Weights of a small transformer language model.
Size: 17 layers, width 320, MLP 832 SwiGLU.
Architecture: RMSNorm before each block, normalized queries and keys.
Training: a variant of Muon for these matrices, 6963 steps.
MLP neurons of a small language model. Each row is named by its layer, matrix (down: output weights) and neuron, and shows model dimensions 16-143. Each number is 500 + 25 x the weight over its row's rms, rounded and kept within 0 to 999. Numbers have three digits each. A neuron's up and down rows have the sign that makes its largest values positive.
After each neuron's rows, "fires before" lists the tokens most often just after its 100 highest values on Wikipedia text that the model never trained on. A number after a token or word is its count.

L5.down445:463482461476429495517530523457502492490492506513495487538489454488488498528521514534487565500511463496514467473465506512520554499490515499486473514516526513519508482484503541485492487510464484502512495515496498483491489473518486472493536484454497481545520485500482497540492528470498477502499523484544514496520497494446496508518482536489528501503503522502492532532546508490482521522483
fires before: "\n" 84, " of" 6

L7.down544:451502478453489490480518510504495440479524524530484476540522461557526508529507472514475512520508495528508525509512500510523491512506513500504498496514476447494483500467524547476466492560458502514509522513483529488465493482453502509516432517465532508511521453490466460529524509533497482535539534492519514503532477494526527506473493485494537466539522513449526506472519512525476527514534
fires before: "\n" 72, "-" 8

L2.down646:521527488504505519498486518480524521436496511516513487483489522497542467502516450466491522499512456490497507492526515495504529525499473473539522534506498546510452501475503504493522509510519481465470508512526507479506499506497543497483526509490496516527503514541502502490491483496466475513432543471488518483575547498512501494533477489541522511474507469533458492532520523490501527477490
fires before: "\n" 49, "The" 11, "-" 7

L8.down260:466497447516429513515514477543488464574502483500496484501528526507437494525522532478489517506511528479506505524498506488514510521473486495482501500499511501541510518521506489495503463471489500497494551534497488503537503455500524471481450484500473479452489548502505529532475540507496475568516520502483498517429457482473459486465486538503513470516486527496481472527499473484482503489512
fires before: "\n" 50, " ==" 19, " Star" 4

L9.down503:472478470506516472518519487491493480519483521492482511517451463485484488487517493481478463535493509501489515469498534483493474490496498477478523508527473508475521487472503530511498469545497472490532533486509499488535488448548516530479559504530526500477525473514520490507485533525483520487511476483500487490501458475512480468496504560527529490531493477477450479487550473480467489513490
fires before: " |" 44, " are" 4, " –" 4

L12.down344:500491487494521496495491524508495518515525463444534459500486465491487460546529530494503457526476490509501485497453533526490548500482482458524525494540465462521522538503506516490486502529518487506532562508510471501482529489494481474534511466565481517491498505495514551485478527524488490497491535482487476508571479495516492528487465554471498460447517490516487490500558535474541495508489
fires before: " of" 46, " in" 5, " between" 5

L14.down747:515483525500519506580459516472541480467487513517496508539506494438507514494491501508483541476507511482519497536444480495461515509482460505530489471523515518523469487483488495476522515532499504528477506484499440511498469521523480457492481506508533499474512516482493455517486545533481488543501478504461486537518508551516506518490529516502513504524521529479516496533518481468479476452521
fires before: " by" 41, " in" 11, " to" 10, " with" 7, " on" 4

L12.down546:498459506544483512441538502469494548482470509503492531482507538487492517521506445539505488481469472507493452502485479439530489475494525492534477519499522469501489449519518475488503519486522467533487514480510494499490522512544540515516453521517490477528485504500504464490523500483494438521530456510480462502530477494509496450479491496499533533510530531487526479492545492482480502488496
fires before: " on" 20, " to" 10, " in" 9, " with" 7, " a" 6, " as" 5

L14.down267:496478496495524500497475513510512486506468535482496554474504510482494521486514503509514551454474523525553467542471521518517546471498450442504499464450449505508471517482499489491497512531498529496478524503537480485491480516534554490455482496519529527463462473531535437488485520487511482525476524496505479494545519522496499495497499523498579466497528497504476497498519501461471487486519
fires before: " by" 38, " as" 12, " in" 7, " to" 5, " on" 5

L8.down419:523539519481529477526493484540502484465548487491433445488508539468477493482510480516556542494518488457536515449492489471451495499533483460552463518486517504472475496502502476482501516466492522504481533550536482511506477518547504492490508514544477507489493469494476456528485467501522479509477484474492530518478494520511479478472527545474519473466540454466503473532462493510467484490507
fires before: " by" 31, " in" 16, " on" 5

L10.down741:522505470504505524523547499495508538479499475492509462469507502570499527506522510498462551505506463499520504488437506505562521548520496478487478494492516533498531520516517486485533435503538488513514536480540479459468444497483490509515484533521505466471495506486498478563482511512481492517486522528478484479499521506473484513506470465516523543554521480496528479512535518478495530554458
fires before: "\n" 64, " " 8

L14.down699:519521503471496529533499501556522479507514494494487522530480517509482519494494528477484533505532519535477473520547496440488514517542493486492462517510495529495482515487543502473522502523543492503565509481529437499524543482517496454475481520529470494518486533507490458511527517495479471501474467482499505501487496528486491466459476542451479521481503465519473518526535497485523532516497
fires before: "-" 58, "\n" 11

L5.down520:474541495456507515472540475527462451506443526537495517477512460512502522494535495485503451467487480512473480498504468546545507499451507496461519459494523490465503524504496506492503476530477510489490504452497482523535463458476523525506494491483457456500505501535521498514477476514499478461573494476533551516506500513537481498480501509515489498508495507470500512541526491465508489489521
fires before: "\n" 98

L4.down233:464502483475511496514466519486514447469542476471495460485516503515502473466489499494482502514520478493510459480517508562542489456494511486505516526476488467548476449451490522513489507530515481503480488551523498471507574524490485512480494511529558516510494479461477543502527469500475539556472532505432485457523547485515492456446492513502477487507493474521495499498540527504518499472539
fires before: " the" 51, " a" 4

L4.down742:535519524471487499482498508528502501532462469454475500480478555489475493498495546470455536558473504541478495504510520520497463540486483515461456521496502515521513531512514523545473514527518498533495479549536489488531546486531446504485482491493547517461490473505482511470500485545528475476493485503508485503497539460506471491440490536493518492508491497555503494513544474465469526525539
fires before: "\n" 54, " the" 8

L10.down185:555461484514501479465525456472515525508463488487491493493521514487547490500499462500555501502500498455511519526454499509520505506469482485508506496501478504519535521489491489452448482494503504478490496476492509535517517502488490462493506496449486481511483530512482474512511530495482472517549478487483519516534496491517475447537504481476520481509489474544486459542479487484511487446509
fires before: " of" 32, " that" 6, " to" 5, " for" 5, "." 4, " in" 4

L12.down817:500472500440488552514525514485522510518456509439532498518496475497475458502473490533549518517470509487465527481508489462471506491523520508514542486493492476474496507524527502521503480446492538552510509443484533473481491462492496525465510501506513521515506506506482470491524470544487520495498503452529511479498552507578534511531508472502517459533489500503525499518466497531522503514425
fires before: "\n" 22, "|" 21, "-" 7

L14.down639:515485470499529503513486488514486464480510476485502509511500526469447516478488503473466526489496513531500500543505527492461479521501479487484510531498547469539487486500468517492476500467499517482483530566483507552477550497520471495465515505487470518496531568482495494535510522448502488493527439521487509533431525536481475520503482508470507495543508516469511485472464504533540482533482
fires before: "\n" 36, "==" 21, " ==" 10

L14.down342:523518533554507464475507444433550499499521494497510475444539439533533542505566469485503457510466498485510526516481539481480521522508516465477519490516498515486493509535506507470456495497537512482469511526504495469518486488465507507545546507476506485520504478513493472495490554520490525481489439446502525471580475491501504488512509484511508511505483489495446453506487499508495461520496
fires before: "\n" 21, " and" 11, ";" 9, "===" 8, " |" 7, ":" 7

L8.down216:542452500503492471534498519473499534544505498509493471526512496477536479498499492513524548488487501502499482486453496481491522503475473483532495531503514546528482490494558500520453480495497496490467525531471489548470510527484514505499488500534511477534436509519474447505500554541497519491507466505499490541501450492515495477460526510442527503518470546496483478534495505477492557484502
fires before: " to" 20, " by" 14, "." 7, " for" 6, "," 6

L9.down140:487532477494501512501534476524479494490509478522525469500506535526524488506521469485489527506476499520541541481553497463499464491536503494487522472533545488483534480453483519498480523561551480536482506504528523484457494494490494506507478531486486518535512479462488532466469539516460500517518530579492492505457460492486481474497506497513498555485471509522474521512522495493399513470480
fires before: "\n" 98

L8.down354:505565483447509501490507494477495489455518480475474472496469510529492513496559490426477525502500476485519491513506501482525467488501517454511480504498494510510505441478506538463476464554546436432520533516511505545493516520522486478482484515473507508527502485508497493506489505504469476510495479525492509482528516514472504461503477544489508502545508479488494490559520513458440531501515
fires before: "\n" 54, " The" 6, " She" 4

L8.down314:512515521527450482443491513489484469500491528537557500544539495506449463475491478465460512485448530504520468516492450496488498487482520495490528520556466527486524515489499474474489475517460493474485484503536486508509488459496469496479449497470548483496484494475527481508487487505473522545535508506538455506463495538480476503461457524504460506456482531523487522472468532477534519516504
fires before: "\n" 92

L10.down717:522485492522504493471522443483471521491460502544526454542501497504498535527499553466489475564503509475519493524504507549507478498501514554534493518485496520508496535488506475474526501496523500485499497494502519492522482479484517511491517494535470508473540497466514504481502493483572478550497528518476470517451518520546511492509460521496507474487511513511497463456493452524500501491468
fires before: " 5" 13, " 2" 10, " 3" 8, " 1" 8, " 4" 7, " 6" 6

L10.down336:500555473535497533444519506523506504461432525547458524486487488531501517508543478518514529493436482516485515491504533506444508512484533516470505487506470529469477478469519563530472503558484489462522511488497563518511499519491512478510547490483508475490448521460504475470504527531479468466452497464458483501494491490538488498486529502479499481511493486538481525502482507487498518470505
fires before: " the" 26, "ar" 8, " an" 7, " a" 7, "an" 7, " An" 4

L11.down540:461513530464445531497492526486532497498453534506536511530521466560491462469492524507498515513473494523497510514482509492515524564517511490561519504472499511488511459463490503569508461496502491490473510490486545505516460525483488502510535512479529494503541489522554511521516493480494507530515496488502526573447534493495471529478448486523513529502503489547465520485519525527488466495486
fires before: "\n" 83

L11.down476:462515447477492488525484496490499472492515513461499475517506485491490513511494485513489519453469458472497539494480472486519483505524471478534551501465502527492497512440497532496467437486489508470474481515515496522517494480496480518507520515522527496478519522467528523468506508478457484504435469530453484510555491502479485491503457507531491512513528517557525540471549516485515498490521
fires before: " the" 56

L11.down102:496535510503482545466541484507508487468498537460490525479521525586505472513521531503498521515488485427491495515481496528526477474476467535481487516531490518514521479531507466476513494522521514500514503475488496470507477495493485490546482543508530519473525526564507461545495528539456520477539491514501472476515478483487451488521509489509497511507467473522503486545463501501525515482478
fires before: "\n" 58, " that" 18

L14.down277:490477448503472530513477497473492468484477506498483447480489508495485476530486468513513492493516511526501504523463536533574496482495487518490514529551505525491476488450509532467520491502443469507496509508507495487465503495515524503503486498484497495452456511473556556523524462502494491515458504503497527493503444478504500477499481506494492516522516514514488509487499510486494505533460
fires before: " on" 23, " in" 19, " of" 7, " with" 5, " for" 5, " during" 4

L8.down495:527518485539451478480521475484516507490506502472477468505486513493473498483501495520517502531462493499469524508450500485519488521486552482495521456495502488517452494475491488464521463544501486521485504523529529493533529515498537512545493484509475452461456471481535506463522505475474411509507491468500533514547520529519500497499453510473517490490491505464466502483521469524494491479474
fires before: "\n" 29, "-" 26, "|" 8

L11.down264:481559537554525494520477478478535533521497496492517459522514524522518550476481515549528495482512517471533483505481529503471495461499421504510523485481493499499524434476508440485452497525498519481455530504482514509509508520494444518498470489494503470494486544479472498493469503517467455497516486540462486548533474533522509500490531501479497519476513499501504506529515480500485508501449
fires before: " by" 28, " in" 16, " of" 11, " to" 10, " with" 5

L9.down132:499534528512507510515538487545502484437494465516490518464500461534505517513529488528523456498520503492524505499529501486478501454504488517508505505510464490490517512496494495466526479535519487491522538481513566528460438477531479494486504503517500498472502505485482513507514525494456471482503531493490482496501454514515499471529539531511517538548497436515470489523509497513469466556539
fires before: " |" 89

L9.down267:486475522523482482470489527480534524478514487513469516484491465485509517459524466464478496489527455486527475511513488494498513527530480457477499460494520490452493514524459506522503493520512488531554509472477464465515478501525501477466553472486483501484497504507501472548485508509493492482533487524462516543513496453537461542531489506496499505469479480501496507502486473489507478463504
fires before: " |" 50, "\n" 6, " the" 4

L9.down399:488498546506505502536510548473491514474511508502454462460496515505470513477552506493509463509524525478500505505510482464539478485425466463523462485500540514505519516500490475488511515470483515555553477485477507532487477522504457505542551507498510497532521503533470477478504485522449497480481474494511471513476431503532496472504485507470531520515497525484502513516441468468529549476537
fires before: " to" 25, " of" 11, "," 5, "ing" 5, " for" 4

L11.down773:508528481520507489507505486499499541499484483486478492497495519480498551528528515517497512478549502549543485546485520525482524468488535500485544564541505489540449490500536487492503487486502547504488509523512436454461484473467529488519503545500477500514486554460499528513507517457538515471534502522498487547541455555514490495467451471504474510536519485505454505515509535570479487522540
fires before: "\n" 54

L12.down21:450523493492513472488486507488498510518469502542463523533526478507521501469509459466499509496511483473463476487527463492526514501468449523505472469495467517482479472477514520510475515485515470439500503491510552523490523497524505453492544489520500493490504529497520555493514498527523454500494449519484515509499515512517435507493507472537556517433499496532495523527529439486513542478558
fires before: " a" 34, " an" 12, " born" 7, " one" 5, " the" 4

L5.down106:504546447497496546489497487480551509467482501510441484472501516490441517524485448472499505504488451502511501492491524485490520488497512492509462459458476493475503498493519520462508469514551470462523519517519542514482515517514464523484518523511485487543468547521483510537520530531463499494488516518469565497565501462473488471508508507527510565511515484494453521487547512499475502476475
fires before: "|" 58, "-" 4

L2.down61:506526497482532495538536521487497455477478492525526510511515464506461529538533431536496490510462505519505510509474464504510499510506494500518459518479503521478491493513514474491482532494499510508485461467433521498488527468498453516516485575527501500503503507474481501480483497487465504501494475536530502494462513495530504514479524508483536499494498485488511500446455529552479514494486
fires before: "\n" 90, "-" 6

L4.down754:523471483447497510468517510472517529474486500487491529477486570514485471482457539469532467460478495482492486525513485480506482500572513500443482513503524450482468507499521510536488471530518497528504486525505524463493514553529477532501487492482505510459493494517533488500528531460495512519476515508530516458487562525501484534486482513495481471511508478523475492490505500506500536523536
fires before: " he" 29, " the" 16, " they" 5, " she" 4

L4.down743:476549511504512467471493522493501511427498515464486481489507477499469490489502529472474504508498477470484510519519482514481544462500457493506500491509484520516482518512484533482499505549533509479507513504511474536492512527502507486500535524475475463495501502493527463505472520492514482518526538465484457477514515478507487505509523479525498489521515465484470491538533479451521518538514
fires before: "\n" 33, " |" 26, " and" 4

L4.down338:495538492482507524511491499499487486491502500528494435489493487512489519492542462521498493506489486481518508454509487489514487496490514503470491477505508477492477458475499492456509533542511515530487547501479528503505487460486493501482516525524490485531475513512454492473508460490477535521499477468496527512532522513472492562472481502514519538533500470473499491492509477504497460481503
fires before: " |" 55, " by" 5, "R" 4

L8.down683:495530488483490503504476516494498508513471488499550463495448471469532482530501494451496540490519489499508511451508450475513473491509512486531508504488508469511515529490482516522493509497528533515540520498517515510536495509491468501503544538488557502513490520504480471499453516477530482533492479541539500516483485523494487505508508516515504500508501491497474480544497507504488492526526
fires before: "\n" 49, " ==" 7

L12.down504:521518540447473514533489503469529497509448497503477450530500530481499461490487499496525541499483477526464513538559518461510501508523469497488525517525494534452477534505526485511522460543476476485493505473504478506540499519481467489466453509440489507450509522488506471477511543500486461507501478475508478501482569486519517460465479515463507481494493521523468492502498555531488491512490
fires before: "\n" 71, " ==" 8, "==" 7

L8.down429:520510510508464485489524485443501506507525497535504479540493468505483524486477444523481503485499525540480496491466477446505466494497512491529503498504503495484463501495492470419484479522515501499486494445490542489480456482481476539499498511517505477500501463496545467461533531474481474501520500515493469466543514461465484542519520493535512499466504491502470494482457495517498493522510
fires before: "\n" 56, " States" 17, " States." 6

L10.down30:508470520506513480498491497459492479474503492520489459497478500534480479504502495456513499496496523507512484518474519499524477457534507457488435486481497494490437529520547530489516494525528489513512506497466513497455483451498491509472490515520431526541526508489462490513549488497489510498509543569477512481455462481481476523533513519489517517499493521483502499506475466505515525449519
fires before: "|" 96, "\n" 4

L9.down573:559479475509493491462491491449509516477553526518452490505446488475506466483510476482523509513545545451488503478519525485511485503529495505468511470499503490469504526514488490479454481506462489489493529514457512515487487538462515489521521505496466489476525545448514518492516507487525468524535519514484524499512505511532486485489485487519523532461517497517536476524560521473486488465527
fires before: " |" 55, "–7" 4

L14.down542:534544485446545509491494493527494493524481503494493453531453458523509532470523523537499516468526483485514515457507536521477544500510474493505487530482510476491500469498485481522494542444494480536542508482529535476473477499488479463458543566467493548505540496478484551489502523526490480527507525491497512530530495506496469489542516470513505514482572510496509518512465486515471490523535
fires before: "s" 24, "s," 19, "s." 12, "son" 5, "s;" 5

L11.down379:473525462555511451459500513492510514503492466514468473510541460481495504471523515512523517499441480513490468538526480529471459520467476468480481475485516489487494440495514497487470506469568493502525509515474544461507461553490517517487527533505501493444484513506467526469489519469480524512495479483496469518505478521458490477487481478486537512491483521462508518498500481463510482479482
fires before: " by" 63, " to" 6

L9.down400:504500517518502503478493486510550474473506508516495497475506477459509511501481478505550459518541497543494492523485528511514506526507470476494488478457512520514547512496510508489537500481559515494502490520485504536499524544537512509459503476495498489488515472487523466537500522496497557540532501518510481519550494493488450479472488534426462520502545458488517482502454549511481487515521
fires before: " is" 20, " were" 13, " are" 10, " was" 9, "by" 4

L7.down39:461516460482498490475496540563476458528521533463488450512497492519437438541484510476498493484485525548441542470477499520448515483483497531546494512507506511521534513465484491501460492511483530455468521529523479536524514478478525473484488479492501490510498504489482534498519499510512504494563485508482469522488512510477499478512488451495473510461501514481509507481479464504495524472453
fires before: "\n" 43, " ==" 20, "==" 9

L11.down134:545479512476512458513498491505540520526525583472490499474435515493496523491533508481482503540474547510512503478507526479475489548512500551478498432529489455469528478523514528504523471498461484513508554520511493505541470543490512502515456483472478510521513531516505476468463496436548501498504546502509496492514525494512490483479502494511511491499551502470505506517496503464495481538492
fires before: " |" 79, ":" 4

L8.down32:483496486500490518518473479482496518452507495532456453456512545523518484480541497492524512527510525493516492487502510493538450473476475484516515487471492522506483487468485505462473472559534473476506479499508531497464506509546504491490499513504497500518472457520523490479481503502454500514539495544477524484548449514480495466483506504509500532509510442501467480526529502462464459502553
fires before: " of" 19, " and" 12, "\n" 11, " in" 10, " who" 6, " for" 4

L14.down640:499481499550521489510509502442511532481533493487520506490522497494483499473527512475495490515499541479515502526409466456490510479516487511531497477523466483488516502513534549501487476501506466515485482540475475482527499493496468481513515513576515539534442478533472474499466547498483504473506431491505488476505465456495467446451524531464492467504499515507478515527540520469450494466490
fires before: " as" 23, " and" 11, " in" 8, " to" 8, "." 7, " than" 5

L12.down615:449530474563482476502504508491507494520513466494467534514476462497463508500519516475496529483507526461525490484502538536505522504482511473503584480526491536525496487494466476479452495488528474519486481509456516512526479450530480491529455511502497504488474477455467492480505508462508495478508526469497431515488469479496503468497508453494487497484482530491486520507562459515502479498501
fires before: " of" 33, " as" 19, " result" 4, " to" 4

L5.down711:491509457461535482507512499535554505462482528524520463479489514536507491496516447498493545494469500533487499525492479522511499504516472477500477461487478475510482510507521544416490488502533505501491532495472524497445486503494486523527482518508506504511505496509477519494482477532488532513489558502487510475472495517479469493512525489521461476492509484501488502557540476476456508511574
fires before: "\n" 41, " " 19, " —" 4

L2.down527:532517515482512479475526538488498500512503486512498520557484512442475513485461504502507489492523513484468454511523463511520473479432487465483472465499494464502511475500472512558443528473517511514515510503495476552511487531495528518522519560517489480467536517495503513496552490463547482554472503459524529528502475493525507462482459504529524525495472491482497456507523481473528502492503
fires before: "\n" 53, " to" 5

L9.down103:543473526534482484452508514483509482493466487530459497501534473516508501515546510495544506512470463502491493510538478485501487518534442513496514478508502517490491476420447536458490508495533490505574524470499501510507523508514464513482461457495507486472489458470498544515503527530526504475506492490493484490514489513453461474511488455432472450476440463523473537523512466496471504513491
fires before: " as" 17, " the" 16, " by" 14, " to" 9, " in" 8, " with" 4

L5.down701:518546462545510526485486500538517522529482500500511518424490506515467423491516499486505497476547461489537469525539490533481537480500493490485497525522481504488483471505466487491484535522435508564517511522496503489499533502488492519528475508497533514499460487479502518462514511508499543537536492516464501449525504529499545484493514502513520520528521528491517540511517534524487503487516
fires before: " the" 49, " a" 11, " his" 4

L4.down642:446545501501475526477486524465447507475485511506472507476493507513502517472511522464522480531470466515517516471478520513511503453482486515521491479505506479461522504491527509480506474532525484475508485523521515495494522510516511504481478536532509504467538504533506517492460492513517512459530495501516506517491471490462458449482479523513515519486476458459476454495546490453479493497501
fires before: " |" 59, " 1–1;" 9, "\n" 6, " 0–0;" 4

L14.down569:481491466510491517497496530518495482520509505540463503500470515511530498533471479555506518472482528522509449472457499520515549470457467542526492494514465482506515537493490443467491490499494480511508494515494494497525518551528454511492488482497526518524487553512527445514495547479496476472535459485507496513513487500517520492525487515537486507487488497497479494527488485521526512501519
fires before: " of" 59, " and" 6, " to" 4

L10.down283:488472464450512490493515459459484566431499505559501472493476529517492484447506482495534555520498495533530524462518500446480497511536506502482483473542475433478475465486475535517487504502501479490477492530498468493525497514521494485501510486490488479538485468529490491507476501517490532468508478471552539520489478497514508495480459520507495510529507496472463505495478572506482513567525
fires before: " |" 79, ".7" 7, ".9" 4

L9.down367:488513471550495493547536485493523452465497522533464473510507515471517535451527489480485495503454502511484522498543515477492517519469500514495515471507495502462464498459518491513474493546539523473503529482459541500481486517523529519457509526532521475493439504475477482464511510511484489479477510546477484475515457478537474501516503504455540520521480455487489497496470466467472490536502
fires before: " |" 24, " in" 11, " to" 9, " into" 5, "in" 4, " of" 4

L5.down332:512537537489506505526571482462504455494557558482510475492475447521527505490452511504478533479509517497542508516514485462514486463496481510496529531527478506458487535513468493502492486500511482556483524482481536520488526464489489506513471485480515478433504466488503508532485447493493523518491537554524468526493503478506515508516551495487510491516486505516519471532495477484510549500497
fires before: "\n" 50, " to" 8

L11.down230:511492464511542512510484485524486509536498522512509557505502543483492456499511486486522503516507442536460481507516505499450511467534501539502550491478490532468507514499497468493505459465465497468503479507509498512547503496530520492455504487550508511449505474532515528498518478551474483504495524452486477479546506497469537513498518498481510490527504494523492581474501503527529459520526
fires before: "==" 26, " ==" 26, " and" 6, "s==" 5, "===" 4

L2.down489:515507524506475503483510546495495476531508514532539508526510522479464481493529517512516482462497511514474521500474553476455495559559518532486504533497496508487558522479528469480494496509496522499533521474484500512496528520486460463518409512518516500515484482492531507510524522471509493537537514466505476508501525467462489505495512476527564486489481492500474501518471531496466531525537
fires before: "\n" 53, "-" 4

L9.down507:518502524496507475530527453494519508514505489508494486497518528499490500522504498536525508547472527456496481452467465499496506535461464483545519530524499485516524500493545457513475516465550509492472514518491524522468465503474479476493532517538466456458494487529501453474506545476480529494512475498466490552499472491510513443516501538489531472544472529507478494547494507450466523476517
fires before: " of" 25, " in" 13, " to" 11, " and" 8, " on" 6, "." 6

L5.down733:493556501514528508482508478530495484490549530485501485491503483525524514535492528492518498472486508532499467490512508492499493492506471514526496513513508483542532549449498478451502526486565529487462485544543472508501548492496494489464496497522522527518488495521480491506499477526473507493545514494490495514460445522476468484467490507513522477495503511518499501499512506536450501448489
fires before: "\n" 62, " |" 7

L7.down75:525500558469456474513501503497491539485466496531482514519537508478497502542512452481530493505507477493480495518504498486544516492515487495449487523494503543485462466473528502479526469514514501501538516457506468501487485490512470470504473501479454498481502519466515522510478487494468503510505579538514472442561529507493509509480476535517523485504451478503525557508524520496482515506492
fires before: "\n" 97

L9.down226:535477511490479460496532471518495465480456500548465542526510530499508534474425523501515482489490513537520477517517519517494518503489505485460516480463512505528518479500540536505482496538488464503529552468454567518425455525483528540469559481511525487496502510490498497472515481486479491532476484503493512509485476481507518517495514517488546514516482457485481525487501543473456473491525
fires before: " |" 60, " and" 7, " Brigade" 6, "/" 5

L5.down615:525498476471465517507498501491534471488516471489510528520491472538495506511515522491491509463531470469492476490534499522488494463484502490490549498492473491511509466469533462485464453501504545458471521519562546510485505462493478500531520512504493524527513559483446467513488508559503531558502512467490493474499545491498484478489508498538485500507538482543481517569459444499449511497484
fires before: "\n" 53, "-" 9

L11.down498:481462520522536475562500478519544516515544480495498491508494471502520486517487467513549486503492492500487500481461534547531493500500452446525491482477468499511510468529497536505454495508504491480463499473463492518500514536515455505519497467484518505512516528521523471501452531525464520493525487482486526514567503526492487482498480527487501514513516518502489501563491514499486494489475
fires before: " of" 13, " and" 11, " were" 10, " are" 7, " in" 6, " to" 5

L2.down804:471523497472459479444539503497510470483534531478499473526490504487488514459526483480471504466488501437518477500509493515489479542484517491425501508512519501470536500451495557473528509527539483478522519502494464478499474522466430441471490481539451479476479497522489476503525497510463485467530485520488481488498482512499425506496477500543496525493546442543491500552503524509496511473515
fires before: "\n" 36, " the" 10, " a" 7, " by" 7

L4.down591:472570457487528491489467481527484490509483495496512451494463519499451505530493495462469531494530495482472456569491449514510480476532523511565469495480496510481499518533502508493508466500525501497499532528513482546530522524522548530482518502453509493525516496512519534513494480476476490494479464491521502454523444500519520524508538496535537468484518492520469501496508471510515503515517
fires before: "\n" 38, "==" 12, " ==" 11, " and" 4

L14.down372:515483478491478497525520486485522511512508509481503523540502529527490553548523505508481499490460507499535469478493453499484481502511489495533479508493452494458539470541488492467517490465529498518477540463452514479545524499503510511419480517532483468523497513506488462500513497513496537505526482479505468539587477525485517513498500488528495520502537482487483482533472493438473494493494
fires before: " of" 21, " on" 17, " for" 8, " to" 5

L8.down457:492474487517484533501517496446478497493480465463479533472521468536493513517490491513482497469476492539484515535510486498478516483510448511489484502500460485512459511525486514481527469519478478474495488504512536548451513512541523513496474452455492487469534490455502502469480523470494522479493469519507460462493484486479473491501507502497476522517473497458497475512506468493539541471472
fires before: " 0" 30, "\n" 9, " 1" 8, " " 7, " 3" 5

L2.down462:512520531502427479501500482486565479471465512544511479536486477505460501495531519494509475534484489518502463494478454466497503503499505545467496494491477505462507464448530480509449489504465537498482465491522515499478494561474496462507487481452488486511479543459523486491481477493469535514506496489462477486527477462491507494510507491521506481502487529554473501509511472523447536575490
fires before: "\n" 47, " a" 33, " an" 12

L11.down125:516506502469458508497523500508519486486517479474515521475488501511502489513501498479514474489486488522531518461553472509476494507484480517549518479547484550521497562538503467476518457502529497502500505473491481523496513500492550558436456527481476444472492542476481533514473477514492447539505531506493486482525527462486494501539501499489470469538516487487486512499527516484462455497506
fires before: " and" 26, " to" 11, " of" 9, " in" 8, " on" 7

L11.down408:516517506539503517480540514494491483510531502540502522496488529505495514481539473477525495498501481509545513487514487530493500479486511508501461478495532494528513496483487452548521528531479484540501516521461467505496520458519534483481509476544492455504488486540517513528490526496488505489498512509513553528491442487535501534505492490531500512593502449458503518532535501473502468479515
fires before: " |" 77, "–2;" 6

L11.down215:529449498505512511463552527490482527539492490464492470434523497501520498539519498513474522469550508502539530494501504517516527498489490465456490516492483509497540491495492484529509494500514472539536514530501438508462532529507537464530485541498454492466543495518497491518489554496486529471484507483501468484497491513475486478526496453470514529505505491502551455542504444483500530512470
fires before: "\n" 52, " 0" 10, " —" 5, " 3" 4, " " 4

L5.down334:453507549505479520495522483481531511515483527533500430503512489548509540438533512514549482482505495500536518505442495510544465484508514505493476502496514499454473507507508448505456491570491509491474501473509545485545484513457481503514467494512454511473483494515518475554499486494500489480548515535550509516482475539476513499454520520480488518506487474507492449507490469499522524480516
fires before: "\n" 72